Part of a small language model's weights: vocabulary 2119.
MLP neurons of a small language model. Each row is named by its layer, matrix (up: input weights) and neuron, and shows model dimensions 96-223. Each number is 50 + 10 x the weight over its row's rms, rounded and kept within 0 to 99.
After each neuron's rows, "fires on" lists the tokens most often at its 100 highest values on Wikipedia text that the model never trained on. A number after a token or word is its count.

L4.up820:52 57 54 57 47 57 49 49 59 47 51 57 67 42 50 62 40 51 56 51 39 37 50 40 43 44 48 48 62 71 38 58 35 48 47 56 38 50 57 52 58 78 49 48 51 79 48 62 43 56 65 48 33 50 49 58 41 60 56 48 60 54 43 61 67 53 45 48 62 50 61 58 52 73 52 66 50 66 46 62 69 40 37 48 60 46 48 45 56 48 51 53 73 57 63 43 52 54 61 56 51 52 55 49 58 55 45 65 53 63 46 33 52 53 54 38 48 41 40 49 65 62 40 54 40 51 45 50
fires on: "m" 30, "s" 26, "n" 21, "t" 4

L4.up145:69 56 67 52 59 37 45 48 43 51 56 72 52 45 58 45 49 39 25 61 58 52 48 23 50 42 49 57 52 50 52 70 39 47 58 31 54 40 32 42 49 57 53 48 60 60 58 60 34 61 33 57 33 58 45 46 55 57 53 38 50 53 50 51 69 53 42 44 64 46 56 47 36 40 66 40 54 67 49 43 66 41 34 51 45 40 58 75 56 51 40 65 46 63 39 47 26 39 56 46 49 58 48 20 52 62 60 62 54 62 58 47 62 43 51 45 57 50 63 65 50 58 51 62 46 31 35 55
fires on: " p" 85, "av" 4, "os" 4

L4.up401:49 48 66 58 49 44 50 69 36 37 48 41 55 59 40 63 54 44 55 39 54 66 44 40 52 40 55 54 79 45 43 35 46 63 55 52 47 41 46 42 55 34 36 66 49 38 54 62 69 52 51 59 41 50 47 75 50 53 65 55 54 45 37 58 59 53 48 47 44 51 28 39 61 62 34 35 36 35 54 42 54 56 51 62 39 48 32 36 53 76 48 54 50 56 64 56 43 52 42 51 44 55 56 39 26 49 57 42 48 44 46 54 57 55 33 61 60 69 56 27 36 54 39 51 55 63 54 69
fires on: "." 43, ":" 21, " by" 9, " off" 4, " Pre" 4

L2.up529:40 47 48 39 55 41 44 69 53 51 62 52 51 62 61 45 40 36 56 69 63 48 60 48 48 27 66 55 53 75 59 51 40 49 58 52 47 52 45 44 54 54 55 39 56 63 60 59 47 50 51 69 55 56 36 58 69 46 47 44 36 57 45 56 45 56 45 40 50 49 54 53 45 44 48 46 55 44 42 42 44 60 65 32 45 23 62 57 60 68 48 63 54 49 63 35 52 52 76 80 53 56 38 57 48 58 49 65 31 58 58 52 49 67 38 60 43 25 61 49 52 52 61 71 43 51 55 47
fires on: "iv" 85, "stit" 10, "adem" 4

L2.up906:43 39 41 20 61 29 41 53 50 41 50 42 40 53 38 53 64 44 58 60 48 45 49 52 63 42 58 54 78 77 45 42 47 76 46 62 51 49 61 54 59 48 47 40 51 57 51 54 60 48 37 47 60 59 51 50 57 49 62 49 48 54 34 64 49 50 50 52 57 53 60 45 53 28 48 29 77 36 42 46 47 33 69 50 45 50 57 54 44 37 33 53 63 58 71 48 46 40 62 52 46 31 64 40 59 46 47 55 49 29 45 52 57 71 49 50 41 36 65 47 59 47 46 49 40 48 52 51
fires on: " min" 18, "ubl" 17, "stit" 11, "omin" 9, "min" 8

L2.up35:48 37 61 38 44 31 39 64 58 50 38 44 57 61 48 56 34 53 56 44 57 37 51 46 53 67 34 46 57 65 51 45 56 40 51 62 38 41 63 60 50 46 28 43 52 40 53 50 50 55 42 66 39 41 58 48 48 48 63 62 61 45 60 53 47 33 69 70 63 37 66 44 63 35 38 51 35 54 48 44 32 71 39 49 49 44 42 66 64 38 47 60 45 52 45 45 41 35 44 48 40 52 51 37 67 49 68 51 50 68 45 37 46 47 72 40 48 31 40 42 55 54 45 46 49 55 45 45
fires on: " Tr" 15, " tr" 13, " Ind" 12, " art" 10, " South" 9, " ind" 7

L2.up512:48 51 52 49 60 47 47 44 35 49 50 56 54 51 67 50 53 57 51 59 44 51 50 36 57 43 30 47 55 41 69 32 58 56 53 43 50 45 48 45 37 61 54 80 35 55 58 55 58 64 23 53 47 47 49 47 58 64 62 64 54 44 37 51 67 40 52 41 43 23 83 65 52 51 68 59 46 51 47 54 48 57 59 56 42 25 56 56 50 45 58 57 47 45 58 44 46 37 51 47 31 42 61 48 47 43 58 46 71 75 44 67 54 56 41 48 50 50 52 45 43 33 40 55 49 61 66 60
fires on: "ap" 100

L2.up660:51 33 72 60 61 39 49 46 53 39 49 51 40 59 32 45 42 50 61 58 68 42 53 57 41 31 50 45 62 46 42 44 59 54 62 52 57 42 59 47 55 33 41 45 74 32 58 52 38 29 53 57 49 52 53 47 41 64 30 69 44 62 49 65 52 49 73 66 56 31 50 47 54 51 61 28 41 51 51 55 34 58 54 70 62 44 45 78 59 48 47 50 40 50 62 56 68 55 42 52 54 57 62 33 60 51 56 38 37 48 44 62 70 50 61 54 50 64 52 60 62 63 45 51 46 43 65 52
fires on: " art" 16, "ex" 11, "ata" 10, " known" 8, " ind" 7

L2.up109:65 53 58 42 47 44 60 47 58 47 53 36 56 28 66 52 67 45 41 36 50 47 60 39 63 38 37 73 69 60 52 70 59 44 70 44 60 51 52 46 50 41 59 67 61 57 52 47 45 53 49 55 62 50 47 41 46 47 50 37 64 48 59 40 47 53 44 53 49 40 39 26 53 41 54 43 53 57 47 56 65 45 60 46 50 63 49 80 52 58 46 66 67 59 56 52 44 59 65 33 51 44 50 38 62 48 33 42 49 46 46 60 53 40 48 40 44 53 48 39 60 50 44 48 39 52 52 43
fires on: "ate" 41, "ome" 11, "ace" 9, "ts" 9, "otes" 8, "ode" 7

L4.up280:54 63 47 52 30 50 39 62 52 51 59 55 52 49 45 45 40 47 34 29 45 35 58 54 52 58 68 47 57 50 46 57 43 53 47 67 41 69 54 45 73 51 41 50 64 58 42 56 43 65 38 45 49 34 50 45 41 53 55 55 56 47 54 61 48 64 38 71 60 49 53 44 58 36 61 53 62 50 44 52 41 52 53 71 58 38 46 64 56 53 41 51 60 57 71 58 45 53 69 33 54 39 49 60 45 59 50 61 56 48 51 70 55 47 53 52 53 31 47 51 51 50 48 72 53 70 44 54
fires on: "p" 28, "c" 20, "f" 8, "om" 8, "cl" 5

L4.up815:71 45 50 44 54 72 47 41 34 38 38 51 62 49 50 56 36 64 48 58 53 34 60 37 51 44 43 47 55 71 45 50 48 65 40 44 86 61 50 45 48 62 35 56 50 46 45 39 43 41 42 48 53 52 51 66 47 49 68 37 58 61 35 35 34 36 45 56 54 48 46 39 37 56 59 59 44 48 48 48 38 51 39 48 65 55 43 56 57 59 65 47 57 61 49 36 49 49 51 41 51 50 37 59 49 49 46 34 62 54 59 59 38 39 55 49 43 58 55 62 51 63 51 61 43 53 42 33
fires on: "l" 45, "fl" 18, " Fl" 6, " fl" 6, "i" 5, "n" 5

L2.up806:55 44 46 48 58 67 48 58 57 59 65 47 55 37 46 56 66 57 48 49 59 51 53 45 41 53 43 42 47 58 33 41 46 59 48 47 46 64 63 48 42 43 48 44 56 50 48 57 56 55 50 75 47 47 59 29 42 53 52 45 62 47 58 62 37 43 50 51 36 25 79 50 60 45 53 39 39 49 66 58 69 55 51 54 36 52 41 46 57 31 34 48 49 55 37 60 62 52 36 48 56 58 68 47 48 72 51 38 33 48 64 63 76 55 36 34 28 42 46 59 25 57 47 51 48 54 50 64
fires on: " reg" 21, "ines" 19, "ages" 15, "age" 11, "ains" 9, " Reg" 6

L2.up726:60 45 50 40 27 60 36 54 39 54 54 62 64 46 65 45 45 44 36 65 53 38 65 44 52 51 41 40 58 55 43 63 54 36 37 48 40 58 62 69 35 58 48 52 54 62 38 60 63 36 41 51 45 34 64 45 66 66 49 61 63 59 59 67 53 42 62 53 36 52 57 41 46 57 63 71 34 53 41 63 55 58 65 44 58 43 35 41 59 46 44 54 63 39 60 59 60 49 44 59 62 53 49 40 54 55 43 42 52 46 56 57 65 49 52 34 64 50 40 60 45 60 63 74 63 53 49 66
fires on: "N" 31, " N" 25, " cons" 15, "n" 15, " Cons" 7, " n" 4

L4.up171:69 57 43 70 42 39 60 36 57 48 37 49 62 50 45 65 53 46 54 58 43 55 51 39 39 55 52 51 57 53 45 45 63 24 61 61 36 42 46 56 58 50 55 61 53 47 61 53 51 46 36 53 54 31 62 53 44 44 53 49 58 65 58 48 53 38 65 41 40 57 60 48 55 49 43 62 38 35 57 36 47 49 41 52 43 48 47 68 43 36 45 45 42 39 42 52 54 46 44 60 67 47 56 56 71 51 48 23 45 74 48 52 35 34 38 50 53 22 31 74 49 46 52 70 51 33 43 29
fires on: " pr" 47, " gr" 22, " Pr" 10, " tr" 8, "gr" 7, " ind" 5

L2.up704:45 68 53 50 44 46 50 49 53 61 64 36 39 46 62 50 56 38 55 49 46 32 33 48 57 59 65 62 46 51 51 52 52 45 59 53 43 62 51 44 52 62 36 49 67 47 21 55 35 58 53 53 49 55 51 40 39 53 60 59 74 54 35 58 67 58 63 55 67 47 47 44 52 51 51 54 46 49 53 45 51 35 53 49 55 40 44 52 74 59 63 54 63 52 52 57 45 66 51 44 58 37 39 58 28 48 42 44 50 55 39 48 46 49 55 58 66 31 49 48 61 58 55 52 60 73 31 47
fires on: "f" 72, "ff" 15, "c" 9

L4.up694:62 41 46 52 40 49 51 58 34 37 65 44 76 49 40 56 42 38 26 57 48 36 51 39 43 49 43 49 58 51 48 52 47 39 58 48 41 60 58 41 49 44 54 50 45 64 51 65 47 54 52 56 51 45 45 60 60 59 48 30 43 59 44 43 59 64 56 50 45 44 42 48 62 42 63 46 44 56 45 52 46 56 52 34 46 50 67 39 45 50 61 39 34 48 50 60 59 49 74 41 43 47 81 46 30 29 41 42 47 49 56 31 50 58 47 26 49 57 42 60 48 50 31 60 33 63 57 37
fires on: " was" 77, " were" 15, "," 4

L2.up310:45 56 63 62 39 41 48 41 24 44 62 52 57 60 36 47 57 49 53 44 60 45 43 51 53 32 39 47 47 66 44 44 45 70 65 69 51 58 58 63 64 57 48 42 32 48 50 39 48 43 50 51 57 56 41 43 47 65 32 40 64 52 42 59 54 47 48 39 33 50 31 36 43 46 45 57 61 50 50 42 47 52 45 45 52 68 44 43 47 51 58 63 50 49 65 46 44 39 68 30 39 52 63 43 58 50 45 46 46 33 53 50 60 43 48 56 26 31 60 61 57 34 41 57 62 50 49 56
fires on: ")," 62, "):" 12, "\"," 11, ")." 8, ");" 5

L4.up581:59 48 54 48 61 37 29 64 48 55 68 59 67 44 51 39 47 41 42 50 59 56 54 53 57 47 55 40 43 57 44 41 39 32 72 55 62 52 48 36 75 50 49 62 51 56 60 45 56 41 34 64 63 58 53 54 45 56 38 39 60 51 43 61 34 48 67 60 46 48 51 34 64 67 53 59 59 48 33 29 51 56 50 46 64 58 37 72 57 39 51 50 32 73 64 52 54 58 39 54 59 61 37 61 48 58 33 41 55 58 49 42 50 45 56 40 55 46 56 58 32 51 62 58 53 43 27 53
fires on: " al" 59, "ey" 8, " bel" 5, " str" 4

L2.up753:48 66 44 52 34 44 64 54 59 75 64 42 67 49 47 45 53 59 32 53 51 49 40 31 45 62 47 35 56 62 54 47 47 58 73 53 54 60 63 39 50 41 54 61 63 51 55 56 50 42 43 54 41 48 43 35 37 54 44 36 62 64 51 57 46 87 56 63 53 41 53 51 48 34 52 65 37 50 61 46 42 45 44 54 61 53 43 52 72 56 51 39 68 52 30 57 57 45 54 73 41 55 46 50 59 67 62 50 49 57 51 55 51 60 50 65 46 49 46 49 60 52 38 58 57 59 41 49
fires on: "f" 50, "all" 15, " All" 6, " who" 6, " all" 5, "5" 5

L2.up950:59 50 70 55 50 47 48 49 49 44 59 57 55 48 52 50 53 46 44 41 57 62 54 49 64 44 54 46 41 52 39 50 76 31 52 66 59 67 42 48 43 55 53 31 46 36 54 55 32 37 42 62 35 50 48 62 47 42 49 50 76 53 41 52 75 69 50 58 45 47 53 46 59 58 57 50 60 68 45 47 66 52 68 54 58 48 39 46 34 55 67 62 53 55 43 33 44 61 69 62 59 58 52 45 36 48 49 51 44 51 53 54 50 48 43 52 67 27 36 36 48 45 45 41 55 33 50 26
fires on: "res" 36, "°" 27, "als" 9, " res" 6, " sp" 5, " sc" 4

L4.up122:36 54 68 48 54 57 51 63 56 60 43 44 58 50 46 45 48 58 58 57 41 49 37 32 58 60 35 41 66 41 62 40 45 51 49 47 61 51 47 65 45 63 57 54 60 57 36 52 23 49 60 50 38 49 40 43 44 43 54 59 45 41 40 64 48 59 54 39 53 36 55 38 45 54 64 50 56 43 47 59 68 51 64 58 46 63 41 61 44 88 44 49 40 53 52 56 52 56 54 65 52 40 52 35 17 50 45 45 38 54 49 38 46 49 53 50 48 51 52 39 56 43 62 48 48 46 74 51
fires on: " re" 26, " name" 14, "=" 9, " were" 8, "om" 5

L4.up25:58 62 47 43 59 57 48 41 67 39 37 50 39 43 62 38 42 54 46 56 51 38 43 54 49 66 53 52 30 56 68 51 45 53 28 58 48 45 62 51 53 65 56 46 66 50 57 42 27 35 56 52 50 58 56 52 64 39 58 54 56 59 29 42 42 45 43 50 39 43 49 32 36 33 63 50 52 65 50 28 56 61 40 28 44 59 46 49 53 32 36 30 49 77 53 45 60 63 40 40 60 49 59 41 67 55 50 44 38 64 35 42 61 42 46 48 57 47 67 69 53 68 56 50 49 54 45 43
fires on: " g" 50, " G" 25, ")" 6

L2.up722:57 45 63 47 52 43 47 39 44 64 61 43 38 37 46 59 63 53 49 46 55 44 54 40 38 55 51 43 55 57 52 33 57 74 38 59 46 51 32 32 65 53 60 28 54 53 56 56 53 57 45 51 47 73 64 58 61 44 66 54 67 59 49 61 44 43 56 39 49 59 53 48 31 45 53 52 63 55 54 61 60 46 47 60 56 56 64 43 39 52 54 51 36 55 37 49 54 49 44 46 66 72 56 45 55 62 49 40 59 60 30 45 45 53 48 43 72 73 59 61 46 53 44 67 48 51 26 45
fires on: " se" 29, " gr" 24, " me" 12, " v" 12, " s" 12

L4.up759:77 47 51 59 43 51 57 44 41 51 70 52 65 56 41 50 58 37 27 61 45 60 52 48 64 38 37 34 53 52 54 48 49 42 51 46 62 53 59 69 57 56 49 62 48 59 61 34 43 53 47 64 59 44 31 50 57 72 48 32 46 65 59 56 53 61 61 38 30 62 47 36 43 42 46 56 52 49 61 56 45 50 51 57 46 51 63 72 50 40 54 49 37 52 51 53 45 33 57 46 62 54 61 37 60 48 44 53 42 51 47 47 53 49 54 52 53 47 50 58 62 41 56 29 43 59 37 41
fires on: "," 60, ")," 21, "\"," 15

L2.up479:49 52 57 38 52 49 51 40 55 52 59 48 59 60 55 41 46 52 56 39 54 50 36 50 46 52 43 62 49 55 45 53 49 52 53 58 63 59 47 55 44 47 48 58 39 47 52 45 59 62 55 45 40 80 52 68 57 34 69 62 54 58 37 45 52 26 42 45 64 49 55 40 51 40 44 49 48 53 52 58 63 53 61 34 59 62 47 56 48 58 67 55 37 44 57 45 49 56 54 42 63 57 55 42 61 40 56 53 61 49 63 45 39 48 33 54 52 61 58 50 39 37 38 64 54 54 41 63
fires on: " le" 45, " me" 25, " ass" 12, " se" 12

L2.up320:63 39 48 58 49 29 36 46 34 58 56 50 54 48 57 44 31 59 41 45 66 57 48 62 71 61 49 48 63 50 49 46 29 51 38 41 46 45 57 58 52 71 50 56 54 46 42 49 48 43 47 61 40 41 71 42 71 44 36 32 32 46 63 38 61 35 59 49 59 50 63 40 43 53 42 57 66 60 63 62 63 32 37 52 60 51 34 43 50 51 40 62 37 50 50 66 49 44 58 42 52 49 53 32 53 54 38 44 63 45 40 66 45 48 35 30 49 37 54 45 57 58 53 78 55 42 41 53
fires on: " n" 48, " N" 32, " e" 15, " w" 5

L2.up511:49 41 57 50 46 56 27 35 48 56 64 44 49 50 49 39 67 57 42 39 55 37 41 58 46 51 61 47 60 49 47 61 52 46 58 58 45 69 46 45 50 49 50 47 50 54 39 47 39 49 48 52 51 40 59 50 54 61 29 36 38 37 56 43 47 43 60 58 42 66 46 31 63 51 62 51 43 56 59 50 44 58 39 62 41 48 39 60 46 55 49 61 78 53 55 28 55 44 61 44 37 39 53 46 51 54 30 53 47 49 48 51 47 63 38 50 51 52 70 55 35 45 58 69 62 63 47 53
fires on: " st" 19, " b" 15, " fin" 14, " qu" 11, " sc" 9, " St" 8

L4.up713:46 40 66 43 44 53 56 58 50 53 60 40 61 45 31 51 33 60 35 38 39 52 63 47 59 41 52 29 38 48 41 64 61 64 45 55 51 56 57 41 49 55 58 42 54 46 40 42 59 51 40 56 51 51 28 44 54 68 76 46 67 39 47 56 50 38 58 43 38 44 58 53 45 40 49 45 59 46 42 49 59 49 39 53 38 53 72 59 50 42 59 40 58 48 38 63 32 50 46 43 47 61 58 40 57 61 56 46 31 50 46 50 64 58 44 49 60 33 56 52 51 57 54 37 48 45 58 64
fires on: " g" 60, " reg" 26, "g" 8

L2.up779:42 45 67 43 48 70 55 47 42 52 59 32 59 36 35 40 52 52 45 23 66 36 53 50 60 45 50 52 54 49 59 47 28 44 58 42 53 49 68 38 42 49 42 50 47 45 38 40 46 30 56 50 57 56 54 57 50 45 57 51 66 46 51 48 44 53 64 44 48 68 62 56 50 44 55 62 44 59 60 46 51 60 55 39 41 45 43 53 58 41 63 62 60 46 46 51 76 56 55 65 52 23 50 39 55 53 50 52 56 32 52 63 54 60 50 54 60 56 65 39 39 38 50 77 56 55 46 63
fires on: "in" 84, " fin" 11

L2.up245:41 49 51 39 55 46 36 56 38 37 50 64 57 53 40 52 35 53 54 67 43 48 46 71 35 48 46 24 42 44 49 51 64 50 51 58 52 59 55 57 74 44 54 59 70 47 51 39 46 53 46 59 53 36 59 56 42 58 48 40 55 46 59 50 55 43 59 44 59 38 50 51 58 52 58 59 66 37 51 51 42 52 52 47 64 55 53 55 50 41 56 72 39 56 46 47 41 60 29 44 45 71 48 40 44 43 49 48 52 49 26 49 39 40 29 51 52 53 58 24 61 45 60 63 37 61 39 53
fires on: " ar" 32, " al" 26, " s" 26, " sing" 5, "ey" 5

L4.up977:43 41 51 34 57 55 51 46 44 50 33 50 56 53 51 60 50 36 41 42 48 67 60 49 44 63 48 59 63 58 48 58 44 54 58 37 38 67 71 69 49 45 54 63 60 74 49 42 40 47 63 51 54 51 55 46 49 40 64 57 47 47 72 49 51 50 50 56 53 33 39 33 56 45 57 54 54 79 57 48 49 38 52 65 46 37 39 55 57 44 44 56 63 58 55 43 32 45 53 54 66 53 50 41 44 44 67 61 44 31 68 66 35 62 52 52 42 48 56 54 59 53 55 48 59 44 55 52
fires on: " |" 23, "ult" 11, "otes" 10, "t" 8, "ts" 5, "%" 5

L2.up32:56 56 65 42 29 52 66 50 77 49 36 66 57 59 39 31 32 42 44 50 42 31 44 51 73 45 29 49 49 49 45 38 40 50 58 53 61 45 48 55 38 29 35 49 60 45 59 71 41 57 55 62 58 39 42 43 49 49 60 64 54 48 46 60 59 53 59 55 60 45 52 68 44 44 49 57 34 46 51 63 40 64 65 60 32 70 44 65 58 58 46 68 53 38 49 44 61 54 53 40 56 41 70 33 50 45 44 33 52 53 48 40 58 54 61 46 51 52 37 51 52 46 43 54 43 36 47 50
fires on: "orn" 45, " ind" 25, "ast" 9, " Ind" 6

L2.up934:66 43 51 50 36 55 46 48 42 26 43 55 56 44 63 61 57 62 46 66 55 60 54 36 55 68 57 69 49 70 34 53 51 57 42 54 53 56 70 58 48 54 50 55 47 39 29 53 35 45 48 65 48 50 62 72 44 74 54 62 73 50 64 57 54 46 52 63 57 52 37 58 50 62 41 52 51 58 33 67 63 48 48 41 63 39 53 52 53 62 53 43 55 49 60 47 48 55 60 47 68 47 30 40 59 47 45 41 43 52 44 47 55 43 57 57 57 41 55 50 60 52 40 73 56 65 42 35
fires on: "n" 100

L2.up444:37 42 51 60 35 64 54 59 60 47 48 44 48 69 50 23 39 47 55 58 55 34 40 44 63 45 39 52 46 66 62 50 65 45 40 46 41 67 54 45 56 46 55 44 52 54 34 52 57 52 54 58 34 39 66 44 43 26 44 45 58 40 55 34 65 64 56 64 74 58 42 36 62 65 57 56 50 58 55 41 64 53 57 65 55 50 44 52 62 56 66 65 68 66 53 46 57 52 59 58 59 47 55 53 48 43 42 40 50 64 43 68 42 46 62 34 61 38 45 59 53 63 47 53 50 39 53 42
fires on: "f" 59, " f" 37, " def" 4

L4.up570:57 47 52 44 41 53 41 58 48 56 37 55 48 57 54 54 64 50 39 47 45 67 51 59 58 38 47 45 63 40 54 36 54 44 51 61 47 54 42 67 48 64 48 58 50 43 40 46 62 62 32 55 23 41 48 59 50 63 44 51 37 56 66 71 53 47 35 52 49 60 63 52 55 45 44 54 50 44 50 71 58 50 55 67 54 61 39 61 52 45 50 52 46 43 45 54 52 37 76 39 54 50 50 34 55 55 40 39 45 41 52 60 65 52 62 42 70 48 45 45 37 58 49 45 61 57 69 49
fires on: " n" 39, "ater" 12, "ast" 9, "r" 6, "ran" 5, "ir" 5

L2.up622:50 43 38 56 45 56 48 53 46 28 44 54 48 72 47 38 40 47 56 54 52 43 55 57 43 47 52 70 64 57 59 46 28 60 45 56 50 54 44 61 58 49 53 60 47 43 57 41 54 56 41 44 57 63 62 51 55 41 67 60 85 51 49 57 47 44 57 50 55 47 67 53 44 37 53 61 37 55 62 47 52 66 54 39 65 62 33 30 43 43 45 51 52 53 60 38 56 49 50 45 43 65 67 39 42 34 63 30 64 55 55 49 36 46 36 54 49 40 40 65 22 53 56 49 52 49 50 68
fires on: " se" 36, "se" 35, " com" 27

L2.up802:40 39 56 46 31 51 66 52 57 36 70 62 47 54 42 48 43 39 59 60 32 50 39 44 54 67 57 43 47 34 57 44 45 48 38 45 47 51 57 52 58 46 36 34 53 55 46 65 52 48 45 49 53 55 68 35 49 57 53 41 60 39 54 44 46 40 59 53 39 38 48 50 49 54 48 45 40 62 56 49 49 38 39 33 60 48 28 63 46 44 55 47 66 44 39 36 65 59 42 68 46 53 60 38 40 47 56 35 61 45 38 45 64 44 43 35 49 47 47 69 38 39 47 67 49 56 37 48
fires on: " com" 30, " own" 16, " develop" 10, " The" 7

L4.up955:67 27 60 51 44 59 42 61 37 51 51 58 64 32 20 38 52 43 56 52 37 53 49 45 55 62 57 40 43 67 59 58 57 53 44 63 31 37 50 46 66 42 50 52 54 45 49 63 50 45 47 51 48 50 41 52 39 42 27 46 44 50 61 49 51 42 75 70 48 40 51 45 48 43 48 57 47 49 47 42 44 43 58 52 50 36 56 62 59 52 43 52 66 50 52 51 32 64 67 46 44 56 45 61 49 69 42 36 37 70 56 23 59 51 31 54 41 44 54 48 47 52 37 52 50 56 57 42
fires on: " pro" 64, " Pro" 21

L4.up192:76 39 60 57 40 52 55 41 44 54 50 42 54 47 31 50 20 22 50 55 40 48 52 54 69 33 45 32 60 33 46 58 55 28 53 44 48 51 68 59 51 49 37 68 55 54 60 36 38 52 49 49 61 52 45 41 53 47 61 38 40 58 44 53 60 70 52 37 37 47 44 51 35 57 54 51 50 55 47 47 27 56 53 45 52 55 80 69 54 47 64 42 45 57 65 43 50 35 45 48 61 37 64 37 47 41 45 46 37 53 46 63 47 61 43 56 53 66 51 55 65 51 55 41 49 65 42 45
fires on: "," 96

L4.up366:72 42 33 50 48 35 45 47 45 49 56 71 64 71 65 53 53 61 44 45 46 64 34 61 54 45 33 52 46 46 61 69 38 58 47 39 46 65 42 31 53 56 44 57 50 61 73 63 47 58 51 63 39 44 40 52 50 46 53 51 56 49 44 48 63 41 49 42 49 35 64 61 44 44 52 56 28 65 41 36 57 44 52 39 49 40 61 41 41 54 58 45 40 50 31 34 59 43 60 44 44 54 57 42 55 55 57 55 61 63 44 53 54 38 59 42 50 40 45 52 53 78 47 56 63 48 47 41
fires on: "os" 13, "old" 10, " of" 10, " air" 8, " de" 8, "is" 7

L4.up238:55 72 52 55 45 36 58 45 53 44 25 48 52 57 55 44 40 45 44 44 65 47 42 75 30 63 44 65 61 30 50 68 51 49 50 53 53 49 32 48 38 57 63 45 41 34 44 40 43 63 72 57 38 44 63 42 55 52 34 60 32 51 29 55 40 57 41 43 47 29 37 62 60 35 50 49 47 44 28 45 58 59 53 51 55 51 46 53 47 40 47 66 44 61 57 37 51 48 36 29 77 57 57 66 36 31 50 34 56 37 32 57 60 60 44 55 47 54 48 60 45 49 31 41 44 43 54 36
fires on: "i" 26, "a" 19, "ec" 8, "u" 8, "ia" 4

L4.up604:52 42 62 58 54 61 61 58 43 47 66 56 68 69 48 39 51 44 64 38 41 57 32 39 37 51 53 37 64 48 43 35 39 56 47 42 66 20 49 67 37 43 24 64 60 64 54 50 53 43 58 61 49 37 31 67 48 44 50 45 56 57 40 49 54 49 41 56 40 43 59 36 51 57 65 47 50 47 43 34 50 56 58 38 49 44 59 62 47 52 36 52 43 34 34 69 65 47 41 48 66 44 40 47 51 49 45 47 44 36 48 63 58 54 60 54 70 49 65 40 47 47 49 43 52 53 42 44
fires on: "in" 88, " off" 4

L2.up119:44 40 44 48 36 80 34 53 32 40 60 58 48 67 48 59 55 50 30 34 54 63 54 29 49 30 42 52 74 49 47 54 75 56 56 47 42 57 60 40 60 58 29 52 37 66 47 59 41 54 43 47 53 51 27 52 48 49 49 55 51 65 32 58 52 34 63 46 37 46 64 43 57 37 52 58 38 55 30 59 52 48 39 40 51 39 50 62 49 46 54 62 50 42 46 42 41 36 67 35 48 50 67 32 55 45 58 35 56 58 53 61 51 47 36 59 57 54 48 35 59 54 46 63 43 60 70 55
fires on: "ap" 84, " cap" 16

L2.up388:58 38 53 47 40 56 45 73 53 66 64 68 69 52 49 46 44 66 64 49 38 51 60 49 43 58 49 47 52 59 44 66 47 45 54 64 50 59 52 58 36 46 41 61 52 65 46 48 58 40 56 48 52 52 58 50 59 50 72 31 63 51 60 57 47 54 41 39 38 35 40 36 40 63 58 52 84 38 45 28 64 35 49 56 45 43 57 60 44 46 45 39 41 32 52 51 43 57 47 42 52 58 43 33 62 63 37 45 52 49 44 44 45 59 57 41 64 38 51 72 55 52 60 43 38 74 50 48
fires on: "ang" 39, "g" 30, "eng" 19, " Ang" 12

L4.up872:49 40 68 59 50 47 43 55 66 46 63 65 49 56 67 49 52 44 52 54 42 54 47 58 47 42 52 62 48 57 76 55 49 59 74 71 50 62 63 43 44 45 48 53 48 44 49 39 52 60 48 49 56 57 65 54 56 36 46 48 63 56 48 68 45 49 52 48 51 54 41 48 50 52 36 50 48 49 68 49 57 52 55 41 53 55 60 45 54 49 39 65 29 53 75 33 68 59 39 44 66 63 49 30 59 53 48 36 61 53 52 50 56 60 43 60 37 51 44 61 55 47 51 57 42 55 62 54
fires on: "ac" 43, "ir" 14, "se" 10, "anc" 6, " ac" 5, "m" 5

L4.up416:65 49 55 48 60 61 50 62 50 55 50 42 54 59 50 54 55 39 48 57 45 51 38 55 58 47 64 57 55 47 33 52 60 49 42 48 55 62 38 55 64 57 38 51 35 51 32 41 53 54 55 52 54 62 66 63 60 66 51 53 55 49 29 47 67 45 51 26 34 38 34 30 49 47 71 31 49 67 57 47 33 35 37 42 60 65 56 71 53 55 58 48 45 57 47 54 49 64 25 45 62 35 64 49 70 69 42 45 39 61 38 63 63 50 60 68 57 60 42 59 59 53 70 44 51 48 46 49
fires on: "ad" 39, " G" 20, "g" 13, " g" 8, "G" 7, "-" 4

L2.up409:43 51 50 75 45 49 34 35 45 40 51 46 52 50 50 54 57 39 51 43 34 48 32 45 44 45 52 69 50 61 54 67 42 28 59 53 55 55 36 49 41 44 40 41 53 43 56 39 52 56 46 60 43 58 52 27 46 44 46 38 46 45 57 61 69 65 61 38 31 39 42 47 53 65 43 63 55 41 54 42 36 68 45 27 49 47 59 39 54 51 50 62 62 52 43 47 46 51 76 64 41 48 57 57 40 45 49 58 39 33 35 58 59 47 48 49 29 43 56 34 43 47 50 60 52 51 47 29
fires on: "mer" 38, "ff" 14, "red" 13, "est" 11, "ide" 9, "ild" 8